Weights of a small GPT-style language model, trained from scratch on English Wikipedia.
Size: 9 layers, width 192, 6 heads of 32, vocabulary 2048, 4.79M parameters.
Architecture: rotary positions, biases, attention and MLP in parallel.
MLP neurons of a small language model. Each row is named by its layer, matrix (up: input weights) and neuron, and shows model dimensions 32-159. Each number is 128 + 32 x the weight over its row's rms, rounded and kept within 0 to 255. Numbers have three digits each.
After each neuron's rows, "fires on" lists the tokens most often at its 100 highest values on Wikipedia text that the model never trained on. A number after a token or word is its count.

L6.up297:163147133103102120134092179147110101096105109051049098210138141110116113129149117200097106107061169066127145081111115121107190190106097149133135112108142147112143074097075149155137104116133151113169135233098172155121091154112169154150135165123109098131172143103143196150121166085119163088152156144163171159145128146175174119099102126085151126144089135161127114147096130118124106154073
fires on: "or" 16, "l" 9, "en" 7, "d" 7, "al" 6, "ol" 5

L6.up395:099149103139086151145107171067108206136171187128118140180164134092128149097128150132167119156182167122138074167048107099107135097177149118166148185148120079201130078131150104136160069115115152100153074154133142164156095140161059129093089144136140145085074155154143129108158122108153121172129122110130145177152096206149123135117094154092135080142138119142146114125123126184155133082172
fires on: "ra" 31, "s" 20, "tra" 9, "min" 7, " Ra" 5

L6.up456:134204147036118094157127168158133127149170176120130083138128160118129101133074197112135159128103205175126088107109108088142163147171198138146091196131162144086112083074148089138106076126136155109156172109143093141046138109116142097159123131141139200038086059148139095096106097088152100086125094126088165107139095144075113132113135094143111114143134114109143173123106109129177112106130
fires on: "===" 22, "g" 21, " bo" 18, "t" 9, "bo" 6, " G" 5

L6.up717:121146128116122118155134139150151187096180110116139107105075168086107070099145174169134085171119103128179095091104065104108105128171082077140169116097142138145157122157080143137095203170170162148148174119134104171128148090099153136146114130134081206111134149140082156122143126077168113085099155121147118180137200134133067101161138091115152124175108155174143185206081092140150110083159
fires on: " co" 33, "c" 14, " " 8, "ip" 7, "h" 5

L4.up116:162068152118144123191165127156138109175180092111115097136120129118129102125145170128166167154103138184144114109116108106105116087094114130117158161175125211123116087132138202178099114118062105099163116117163106122115127080104055140122144119172143131114135163102123096147122114161176100132076129170140097100121168193139134147132100191150083115164174156130122187141107095175118128093123
fires on: "ter" 51, "ur" 15, "er" 7, "st" 6, "or" 6

L4.up755:087150132077132078152149106168127104078113105083070093086142147051108152098129191106141096162166106157150108153113078123073144137154118130108129123097139119195078083093123124180103145173171131171162164218162143106061132112106113098180132098128088184126118147149133074103065155124104081124194182102148128160121112162132113105129162111062129182149172161113135096122175142123155083140135
fires on: "/" 19, "n" 13, "en" 13, "pen" 9, "mi" 8, "ci" 6

L6.up170:111142113049067114137147152143138143118101134077080120138110084094189084181161144114185080218090161094115070100078079106103131141175151133113144143138151127137133095147102106159210133108110142104185150133136112142177106058137065125129111131099076126087068114092111130086087162197127095133148131123098142196137092129136106092092144155137136114202111153117155157121140097132166150115103
fires on: "ra" 42, " Ra" 31, " Wa" 8, " fa" 8

L6.up325:094162118137174128220123127174088174079127136166153101164082148095061117174163125153116168132108101109110200164101089074149094113097187133114105176093148124126166105130103079044142077159134174136179158122079122139074102125090123093116128096108146120222051087096178093141133125118140078132155150121170129143131136099118151118133174106105118103113121132164130147213125134153133119155124
fires on: " un" 39, "im" 27, "tor" 5, "al" 4, "bo" 4, " " 4

L6.up458:091137112073103137140067115190221119123180134066147127104162217136166093169155108160121102137126213145164137064139099108140164166106111143136083115147082121132122097042148119120137097165097165129184151167131115109121206133115169110169122099142110108120122119143150096112154088113108065138115123138177115181118145166107122119121154146150081131121072159135098156154155142076206099094104
fires on: "d" 24, "nd" 10, "to" 7, "ef" 7, "o" 7, "old" 7

L4.up163:157106105121168116134115117159074122048158128182142114141116171146157119204164141172150145126136149113109079082060114139093171158169142181137159112090142121111110144187060132132122148094119082136164124130094126110136168128176099142126181133113133112099139156126155084150113083091178093136191095112126147104201154127144098094101181153119134165118095162130094131145114091100082140116160
fires on: "y" 52, "w" 8, "ine" 5, "ade" 4, "ia" 4

L6.up749:096160084090111121110146112169203123118142140130068098102080127127108148118101095171112140115161181146164139131086087115174104126112094123100121107105116062194133158127158094129117156134035123089155162154115120162172121097139117194100110158150127122158155200123162071131151142138134160066165134097176113112183160152081044108113099210079100125176152141114205141137176049143162143124163
fires on: "ar" 31, "c" 17, "a" 10, "i" 9, "u" 8

L4.up589:138144077141103042197122096104163111141146128121103102134093118066122145136116136154157154170152152174108137100124103139125150139178169147132142178128091180144116087127130100146120150127127114152139106094108138155065122073168057129152136171140134107104166119184169120073122113137160149099090106172149144058128087113121084119076083148173137146164123133128119141130131099133130103168146
fires on: "s" 98

L4.up499:206099176081141132094148117173129108171154129121142120141120193143140094126144134141128122099120083116144138158107094122047152105107134111156149109157113147176193069101083152143112145142089133158125136138119161146101087144125129179154140108111045141110101187119096108143153135095115132093126124135110112159169150098098137148126101137163066137131141144116182166170125088189131143099163
fires on: "ur" 36, "ter" 24, "ca" 9, "est" 6, "spect" 6, "und" 4

L4.up610:139159138135097079139090132113119126116166084103115130118101077101104143152131151087109130106091100081093118163084128082060220080124182128148161128154127074115111193141137128134095123060103121170159108132049165146071139103154107181206121172139059199155167136163184057115098103119164130115238161134142143127206157106147113097131165109124167153142080158191129127112095104144124096165143
fires on: "y" 28, "ia" 11, "ion" 8, "land" 7, "ip" 5

L4.up295:145091076063077087138113114163163143157123091096084116128093109112100151198101108092166093156128097157162112192097081105093091153141134101025165166102177122110107130148167064121137174135105099144126116167096118153152167110153093126126134094140125192139085084159168112121095090135158147077109101137118130147139096187146127148125137138061153120147154101146153129101114149149182071094098
fires on: "ri" 56, "ver" 14, "vi" 9, " g" 8, "ch" 4

L6.up422:161126075116135132113111181117099134113140128074121161126066179124179107131148095179140110133179117088134132087088039116114112142112128138097135085107082123166105173090109095180159131141093139097173192129098149184156098109166108155088120025148191118125111215148149140147137114110173077128213106111155099191156105123127122112109095126130112095200111168160146093124137061187163131143118
fires on: "u" 16, "ma" 14, "la" 13, "a" 8, "ea" 7, "lo" 4

L6.up460:126149134095104134162055111129154178141091076070125153098143197138140186123166162108109128139123137134157128159138095060117141095207122111119147131089083089111134129173125141217133114169123111120165086165098077152097138126135105152113158186082091091166140133100138131140092132079130097105133106148098118170154135224205133118123113101145136123119095172160114099126071119127141074092117
fires on: " an" 34, "ly" 30, "s" 12

L6.up32:142140101147143057150157146168186148119134122069050113098091109120097146106138154153168091129172111130161194169104066135107155101146140127112127120119149156143133121126119086163120109160046165153209118122131101189125095046077109139183100122129095122104154142142122163135124053165152080149117088115075113102110126138086157107180099134163114146163144114097095101125110082122118107115126
fires on: "i" 14, "le" 9, "lo" 8, "a" 8, "il" 7, "na" 7

L4.up683:154083137148039069118162057149165130120096116076075097126105154165133188166183167099183123149139112136117081122121122141071138107085149082108170107128138107162101173149105016112081141105138112108123173156130134145169159095156104111130107106172121161128125111114155072108095097122149117120110200142124200100136151194106098135115156109145159138187161144121191188156127162174136130114101
fires on: "vi" 14, "ri" 11, " the" 10, "and" 8, "ing" 8, "cu" 7

L4.up36:084172108123155081138147086114167122071131106068109089086100144146146163072105133077124140114112156150119120089141106150115111136121175165162084178179112145096110098128114066175067155080043123114109157170129115122072138121127119154187128124157164176072166141156197110124133112138189123087182139136132139119156199135132103119131157196150151124082167147140142164117098038149165080114097
fires on: "w" 47, " w" 18, "k" 6, "c" 5, "re" 4

L4.up441:109132161138143070098169137181165146160078152099111073171069119086168117115135187136172137166155105126128155143152119053122102110126172058084151125104135152106089123096141114128079134091108149100165092162095118156115136134103103149169108079182074187179130094091184102125143089114187112140125129168141132092085104161128099116107109167160110091142167145163188148117099141096103088170181
fires on: "ur" 38, "com" 16, "re" 9, "un" 7, "-" 6, "or" 6

L6.up366:154166136164105143192109140151147132126132125151133084184113132147079126135154129082150107217079110071120108115084146163184111189149120163075173121141183124077105087116088127099137111077094089152135056196084126109116157121111133143143120038163123162154127105088141089129108150125171122102125106220129166109069103113090126186151119124153098124171120145170187174115141131131125059084111
fires on: " p" 32, "or" 11, "'" 9, "ct" 8, " politician" 6, "ur" 6

L4.up502:130071105086059087100199062126164235148073121122040103139149158142133116128145092100169131166083167125174143164081123072115137147144134122097164127179116123172107152129069093110081173140060130138112085198131153127126188105139110153139124084175135123162118163139174136119116126153106147103127158125096112154128138177115142130089143173146121105136156070107062178161089131121142108137133
fires on: " to" 21, " a" 21, "d" 13, "g" 6, " help" 5

L6.up744:139126124061058082123104176170149141061110089111126090152061136108156110161112168093134126100149111088089139085168159142099135142103156100106078114136163153189126108072117128161109100137124125127143105190092129159103125080149109130131138104163155170144119151147205159126219118134199161144114123132186111170148123155131143083120119189065118086162129167204100179145167164157162088163157
fires on: "en" 53, " a" 17, "-" 10, " under" 8

L6.up483:079080078110125132041093085161193101092113116120097159139088172132133177135135110169160147162111136099127164048180134095150163118139192161123122107169155160082133079145087102116116137103103111090079176083143169119095132113170083136092135111147145098102140129086178123113119101162154123180115168156082132093118168108124090106099123184167090093116134121143184140104101093106143114152123
fires on: "ell" 17, " with" 10, "be" 7, "k" 7, "b" 6, "w" 6

L4.up225:100188116120111052135112062198175122135137113096120068121149105122089157111121119130122161136152162127150114082097136086109151184083150121065172168110167095116104114139106065172159181136057071101128145165104167128154183125172051128122165190140128108107076106154166097077138139125152146112160107161157108124127151179177101155094166160085143119104148101080134110134151123134087110094119
fires on: "w" 71, " w" 13

L6.up356:105195125141090083117117156157140156095168133083110099179136145129103066159089090108145135109083152052123131133090112141100145171124084154146109110065139047202159106155112106177159137184103133168166159240146114119111090137118126121174090108136110116107131146135113181131145100150116089170157180104126158165094160167174073115135108105138051113140174178072146095104157136158097124127064
fires on: "al" 26, "ar" 16, "ol" 10, "y" 6, "ri" 6, "vi" 5

L6.up626:139063049095082098115140088184115109131118096135122106123143184155134092134168092074166108164115164133117151084159117066084212097028154087072109129146091114137168172110148150130152159160138168070146118144111127164146160136192092104173157070112163101108139093078202114103142139155145118049139115131189158166206148107113118106077151172136103175139108182120118126112164117133159086166088
fires on: "o" 26, "to" 16, "go" 13, "ome" 11, " every" 6, "ri" 5

L6.up452:143155085099094158130130093128126189095092171071059163140093119094124131159181123210150115112129093107125077125118079101111120094160099143130102190116154124183123137116177110146215134145126148154122208156131169089174121124130090147150052116093134072162123110093127161132079114174113071142120163111118102160099168164132108151108126104107137117140065056138139047159141057119163145177096
fires on: "b" 38, "g" 7, "r" 5, "d" 5, "o" 5

L6.up259:148154091162116110120165195119187150121167164083072113081080099100129138111092171140170088101159108091119174123123072164158196074121100142134102176148144105181171114146127089124158095117105110107153146152121115162068090129131139100135114135178147105157140099072127081135110075136130169129161148131181106145099113162145119135121150135082165147149100207195116075146130112111117128106144
fires on: "ed" 24, "i" 18, "on" 5, "a" 5, "ic" 5

L6.up376:094105086124129088159060132140101154119157115156117107176077178050147160144093133188148085155131125152144129172101100092088113136089143079110135132140088099147131113138087106145130132153114136162231151121145104080093113059116163126084128131136066119187125165167116102094174140045113070141134156116164131105174132138091123104145125158097120105139120193124187094185108127124127095130147
fires on: " " 72, "ci" 4

L4.up559:103096129111062128122150118113100147100149167115063174214115190104148125125121141099148133163093154142134139105101137128119085082062147065086147130198111150142149112070108083177159092120095138090128128190110133116096116059143186095101115084137140163143140108208121162105142126148144111195096123128205092162220121195161155130154086085136118078124154136120144150117098090149131146134135
fires on: " " 66, "s" 15, "c" 11

L4.up250:175099129051080109116107143167148163099098147093091079137152204151091095169103111128231134139156155136150097109088141128153066149108170137116093172139123181155127137126114070116166114136144161170106182128158122156071168070122148118144160101199157158122130122144158140134107124056133146146095115208102100178093122183140143104142161169100118113136083078137170136167158141118215076111095
fires on: "t" 79, "g" 7, " g" 7

L6.up74:132106081102119124113153157042119101155181118074123098090148196076105142115091111088125072106132184145144116144109122125146124139168107092092143171125118073139104108089177099137144113106128170183108119130191119142087139096109146141142145131112037151127049128139087101149117111114118102137088132121168121119167125131110114201143173102095113121158141157190171124128142160100111070157167
fires on: " the" 23, "vi" 13, " |" 12, "," 12, "on" 6

L4.up52:106082105166109095154145050099187166094087143081117103133087102092120134125114155157132157197121172163098143128133092118098112091137134089108135205138174113141118087129132153093138089067024100159062124141095146149094148128169115152138090143207123096083128100167133094066063140141172141111112174112166173136188160134131107111091161161161166087115167115140146118131147141139077118055154
fires on: "s" 48, "ff" 6, "u" 6, "le" 6, "o" 5, "us" 5

L4.up80:122083055148120131157166157098104181059102143095090131131094191109151124144148086047145151198135135147130129131140131142137163104124149113137090153155168092178132158112080163124094112126118124144081159122107139137126130121200029144139124084173139140097076127136134119103146106175098134135200174151207170170172139148131098052067135096109143126136100083167143128099158119111157105103107
fires on: "le" 27, "us" 16, "la" 11, "S" 10, "co" 8

L6.up136:093135123186109119176154101126090133090146182110092140145138093103135120113129139122120109191122095087072112144075120109168161109115156146129131140112079109120128081150138117167137066131120097162106200166115158117152135124147086115124133137115143128148156196187060145100043132143114117138164131158099142143095162151111091076139122135113092245137095073077116097178119046097179062125114
fires on: "r" 29, "b" 14, "t" 7, "n" 7

L6.up405:137119147151114072155144092179181164164186121124149040107182132092170095129108142191161132176170156135086080138128065150129152166098163133138134113150069084173086102084079107151110090130059105093126128092157121164061135070115124142154129129157111091101152133108107134097179119147136088111135107199166157153045134171163130128056140137119084092119136164130105101152176107138127108116136
fires on: "er" 25, "hu" 22, "ter" 19, "|" 12